python train.py --num_hidden_layers=8 --init_std_down=0.0389 --beta1=0.95
MLP neurons of a small language model. Each row is named by its layer, matrix (down: output weights) and neuron, and shows model dimensions 0-127. Each number is 500 + 25 x the weight over its row's rms, rounded and kept within 0 to 999. Numbers have three digits each. A neuron's up and down rows have the sign that makes its largest values positive.
A block is one neuron, or neurons of one layer that tend to fire together. After each block is what it responds to, as a language model described it from the Wikipedia text at the highest values.

L3.down302:528464460522524510472527523520499500531477444522508508540506480496477495486470476542476498467470483501539503487521496497478560520468469483489469487552524512558505520488507528511492490530463446460520486504509503517517507487508529521507497506498509508548469468478487541489494459556484492496494500484453525493501504547520493520481480530519475488539488469529460526503527496536474515480519
L3.down543:494475573482469474506529476506495451532497507469453464512491515506505510505527471513462475471482550478507493489514464511492500523475463484454542526486475527469556482514465482499445513568466540477502503524546495494435504497526483491504509496467467497492508493479483495489484509477509516469532507496485502475489504516484492512479476502483493489526484507508534495528495540509535512510499
L3.down675:536489514507566522518522495536514522512509503488498480501478497513511484468516527520465460495494515507486529473450532494514511504576537510574504496520533487490486505499525522480484478497508493520483505488481491522526488479508511464502505483489496488517534489513471460519480500551492484496522468459525503491506517499468463528462467496469510503485505494502466502524505457510466453473469
L3.down761:512532504479524495535486535524477514527503478475501495529479509458506533534516504536523478473527488495485473522483499529462496487560479519538503486494537490512488473497455513505525499494475514550492521513525471452508524503528539498476481502489534531568525520536549533515471499477459539507523509508474499519533508473487472494513496517476533493494490506522502478511498529488496514485513
L3.down868:515517488493499467499477531493474510467506508437520516535507517523510490512503500510535477488503494494509479523459491454524471501517499532524491492449534468468520516515516432467463504514533493493512455523478488509467532534525465491500482504502445502528543477463448489511509500477486477523498532461476515522497477534514481531476481460524493474464470507539510535495471509500497530511483
L3.down878:516507464514479483508523520515486512518533493537486517495568510501499488479527507509472514491491529489520495529493489493482532484486537440543498528500510486527479492501527497502502506489522500491494477494501520492543472520505455495481499526530512481499527494518520536480519507481579499548503510497533498491488510496509478472518461446466513520473503531482516484473494511454468494474509
L3.down913:517517487510512471495510464477498516434461523505488496503498489526532498505514540481524503476492499453496482532443516493522475498508490478478478521468494514488539463504498478481494488503517507517481525472514485541516483545493517488499533556512485475462523486465493494491506478487532470535444467508455508498521505510511521554484517507474483503501527504516522444472485539500544489508502
L3.down962:509501501505500558496465497508456485512480555482493511466471473531495474507472486487501511457466507488506472516455466497486474501475496478505537465482493487503490496494512513510506494525517537486540537524497478469499512483518570536483497495501572517504489531520513512525468498546459540482535509504486484508500482540449486507512505510494514506499448500483527505538508498493543500510476
L3.down1275:500497489517498528464527479513514485501521504525488531525473514500488482488477527487521508474479497505515512497460467459472514464581479484524508506522511536496461510522506527513476492449508532485488473520515485526527504484524505467502528481469489485528458495475491502520501478542489471506487474491518467486491484482497485541461466478487512510514487530547493466505462466505458465494488
L3.down1331:477523529500488520479532477453520474494442502456499521500507533493485485505494476522539552505504494498559500517485483474542509489502490479484511478509482509494519522515495504494519500520480475533554511458480531515455488521481486495488537475489486524489534517489506515478455522501529503508483512524504558481467492465504510519503500480495476512505533465514482510533567545541525512482490
L3.down1508:491519479566491495459496520519495508487477474532546492494507501518490483512517552526455520519465439439510502488549522500471512477513458507500496541477524481500456504485487520517530488536479512522539458523519463549518462489461491500490443520440474504537487467479451494504508516502450508508498507502502508463519525487505484515475519454560507470502502516500525472542535507475523515537485
L3.down1715:490487515496533508520471485498423516477484547511512491468469535459516526487493480524498489484478513484514476508472468492508492509498506501443521511550530493502504541511506459476489461498453495543484522504487515496504517536558529529472527487495515545482502514493533522501501504567520503492536499515502491476509494563496523511484499468489529511536476532505487518548515546491399516506496
L3.down1827:534484521508521541505488510516530522491479505541523467524483491515476503503518482493468461501488488486488543484481494476481505477537526512530498468505497514551464512485518515499495512468503535477469459534452472530566522473518513483446520481425507441528491487507497475514512480518495462488561486499535513526531474471478517495505477525500520485462463493538502512484541521505464489498423
L3.down1895:512506476505476492542534494516478503475482487479448507483490509534519522465472499509508509498541563486497546524534495517478533491510493511500546483502506473503492476477488513511499543510505507507479487507508540539483516509513490478509495501505472500505477499542508528486506491492523507476511502499495496449475484525525492492517466503479489471505486481451491490481503469534537509474517
L3.down1968:528460492507517523506513484513510515499491499523512508501456502522536469489495520498502497484454496490513584524500495495458486521551502501495462486463528495534484463509523466445490487494491503515518480549493465522538495543494503498526516474515502480488503474488483506546484462542552515495497501490527525489501505474485487517489476539505503466507485509528494490524547514511499516444494
L3.down1969:519447515550464523476511524535500529466504470475514509480444515522477510468442469515489462470475488473520548502469492499465529505550500478517515552514500496484467486481513482475499488522524500484488515499484488568529493538530512438511510497467488469496479483480520493489481470540478475506531507474518532493491468480505490521473477477476501501481499543497461506499551468486489489484465
Responds to: Middle or final word pieces inside split-up proper names, often surnames in tables or lists, e.g. Shee-hy, Le-ech, Tov-ey, L'He-ure.

L5.down43:546456492479509538517481481511533546522504510491495482535505505518522488509490493470482504479547500498528507489471501526511555547538531527548495449507477480513491488511508533498491524481514495501471511452467535484481470496503525449476489492518505494490496474514461480499473504536503475485561518493509499498494521510469463558481486528474495501476496504504473547509516463498505508476487
L5.down174:573531507504507491498511561513497518456497524464531502516522519501465537488505531470445478502521549528497512542513484533486486503481490452507528531501476497489482531506500505530545444475553487513512492481435502496471507470537491512489526514493475533498519524518493475531455513467501481492504482521518495513500486507510544479542464514531541528505509524470506471533539485497486471514506
L5.down776:540525536483547497528501542500453509505485507500542490478523482467487520523542543479490512567518561535480548482478472512507546523485523484508499487536503505477477513516522473538513446475507519535523471466465486509493520453510497475497504502502514535504540478465482507475488511483543445482509510515540546484510499467482496517537479521518528458532521491507521490494459504519496518467492
L5.down1938:543474528467497511516487514506486507489488499468508498465492487520560474454496564463463460485458459478532477483450499512512527530507510490528487485497491512481486501513526490459478474518502514524492500518483522527505466514483499501489502479549480483483515448515491560471490509495497513474531511421508482510485499441454513538471493488454488481498500495517470468519511497460490489503510
Responds to: Final word piece that completes a person's surname in biographies, lists and credits, e.g. Lawal, Carlson, Drinfeld, Steadman, also initials' periods.

L4.down964:499491487529506485562526509475515485516483492484485501522462480529529486511471466461507537478507482485515522511502488483500489478489527503510459513494476508519505495522494463506529490518526478498482527496498524496470499562495519490508504464504461523538540500515464526488556484510487514525517478504483479505519495482503494515485509531559520504532507469499516500524527502512451428491533
Responds to: Commas, semicolons and table pipes right after a noun or name in a list or clause, e.g. Iran, Iraq or 1995), Guadeloupe or Pool A | Pool B.

L3.down42:490481467488488476505480489462550508520511469492478530492498436517493480519505527508474553506487461486520514494470512534472454489534515500503501478494448500498499506495535492486519514495497472447511477492534525528474523521526491485543506493491517507464511507472473495508521468508473513528470524466489496453475477536528494535453477522519498505512539517499512504502514518523496492478484
L3.down43:477468524510499495504490465469524508518487513500509540511458496538518467521528434460488542510488479459519510477446528445500502509495518504514479493493490512493508464500524497534476539515529506489504504495517536522528491499467498499556498511534504509490479500460493485525498475545499495496498503495507495514492495475491549471468513537504510491521514509495507542544514564543496471480433
L3.down94:511498462481532470488486478492489503477496494527541460532501524478496476548497523489504514551489547476484473515524449500535489489516521471481505474530496469495511471520503523509450499498483471487476511506485527454474500549496500518482505488501467498503514524518517504504475507548464548521470487517493530502535512525516500507495485521532510476529486543524531524456529516522487482503517
L3.down316:506491537498491454517499464509488490511497480483508484490461472502533479498502490461482448502532517525522552514510465509492475496536509521517472460464495496521473500525475508527543502506513468471484498507518523473496483524480481530544521507501508491500508476498526506524493504505488511543503557510502502477493506466555496473454495527546527480489478477508512542482537480495483505490504
L3.down509:513564507504476483501484501532516539502494536519548507506493478550505463504471478499499522490496475548442479501484538488496517497522484486484496501501502475482448510496521500506495493522536530514490485528527499533486547501458486502447500501483491461508475489498480510529538509500511539504514502468524545460533488528501472542515505512507501500537530505502511490508487479511509548468492
L3.down546:515461519491508485505488471470495520516526465487471477518493485539480482553472509452496489509502485482481495534484500499520512492510505469520506504491470468462499465471536467549431550487495477498482495508510523501478508474493488481542508529557504452517471501455503497516549494509422512469430537513485493475497463480494526507427520514513541490549473525497527492495466503494488459474447
L3.down589:502501477472501530490483458469541502471509491497463508501494486517514497500505481478500524500526467464519546516423502479476474489515476486497492473489474458522532514488503499513504514504482486520533488520518548528483549503515533542530542507441473503493498517506501453479508525529481513514500479476498555492454500511522525522496509539539528479480517523563447488484535489484526528475520
L3.down693:485502504450496453493480486485491532533534510522513493530453470571568485500501481497487550485509432483561464513487464524510481520493524495486479532502484494510494454479540505506495493483507508513468478501496529482456510491505526512512520506495499496549475542458481539497560436516469497514460511474539469498486498507504482499433487491481463515464526504559493462523485495500510473445473
L3.down762:472508496528468477508518478491475518465483491501508497486502519482497533509495515521509465488534487495500545534500583490506530540521447432501473476504490483511484499501525476500537452513451504499469489490486492475544497482491499572528498497543507511537490482539499534486521472510507505520477517487553501486492479505508488527503550515511502486511520510480493477449511514515514473520577
L3.down820:543496546498489499487502511504487501514508508476506524502507525497487455526472526501536495502499554521483525499550509490531496501526471559533531462527491452534481509465440498496485494517496520498527514501456521517502474503492495528506523513533511512479490526515498444537431502511524490533496519504506508507501487481561483481536506505509487487483470507483517487485460510515465509473511
L3.down852:458483518517532451505501470497500462548515461519492497484441494522516497506518456480506493532514522482502480485461511503533481545492525519452502529484488491455511482512527498497498469482504460522478501498520507447540468516489546499510499472484474512465519506507521516491502533542459477534498503480512486473481523448507530548504508513531505510449527451526481541495537510493539511503501
L3.down1319:531497536517463473508485571513532514495507469471523475484522476514487446544487499546512508510473514493514514480495489451509466510520526489494503478482478504500498502485503483488542440510500490473500499498523457551526513470473478535484490483516560506478507502445524472517478468546469491488521513493493520484525501565505514504482501512556461489519464488488511499494473470485490536495450
L3.down1350:472501506505449485464527525523506515552426488505476539472438533507558469524477505448462497487510557486491481536488509479522526504498548508480496494500532485478475504510547532498506520545460492527485497495513501494495539538499471471508507481541564547514487512527466513494474490534509519496484516448533527499492488527511541533507548500521523495469488480500486529486476473493477470474487
L3.down1555:523522508468483515512504507559429512507506487501466498515533484496490504441488530538515500528498529528483471468487509494517511437514508498461518482465487500518494542499527500517513517517486475527486495507516500530471510467519470516515479519490513537456508498530534495478509489478522514500522498477487522524516469507494413483498547492466502497495514518474472494536492458515534548484565
L3.down1730:505481484512455543480468456479435521488525524521492505560465473535487521455474489446488528504526457544491484498524510552500536518519484505484458496531482524468454514465535548505486493544520471447531500482493490508493466478488483462528488510484515554488534460506462524508497510501510468488507508535495512536499472500510505496477529503441544522528509506478484518465487481443534460478544
L3.down1861:527481481538490476490492482498495493505515470502496484476488497470504475495477512486458523513495542519490513526488526519431501528525498489509500475480484488470511484496518538521516497511475532502524453495523538460498495525491577511528561489499486482501516539481467480476515493552480510522499507534490439489493495450505570477531557533487523524501551519518513488471535535540517525532501
Responds to: Commas, and less often "and", semicolons or table pipes, that close an item or a fronted clause before more follows, e.g. "Like Ahoussou-Kouadio,", "civil, political", "ALC ESP |".

L4.down983:503497467516515508453501486504543549519489524498519449509486517517480486489477492520511500533533493472510524499492539466496506469569511503548525500501482491535485494462515499457506492517493575513505512519506503502577516543521516488509472499498496447515502502488513481556511496493499472516519497542521540538490491525500488478539498512483512493493493494509535522472511497541487517499427
Responds to: Final word-piece of a person's surname in name lists, cast lists, credits and tables, like Red-grave, Gold-water, Cull-en.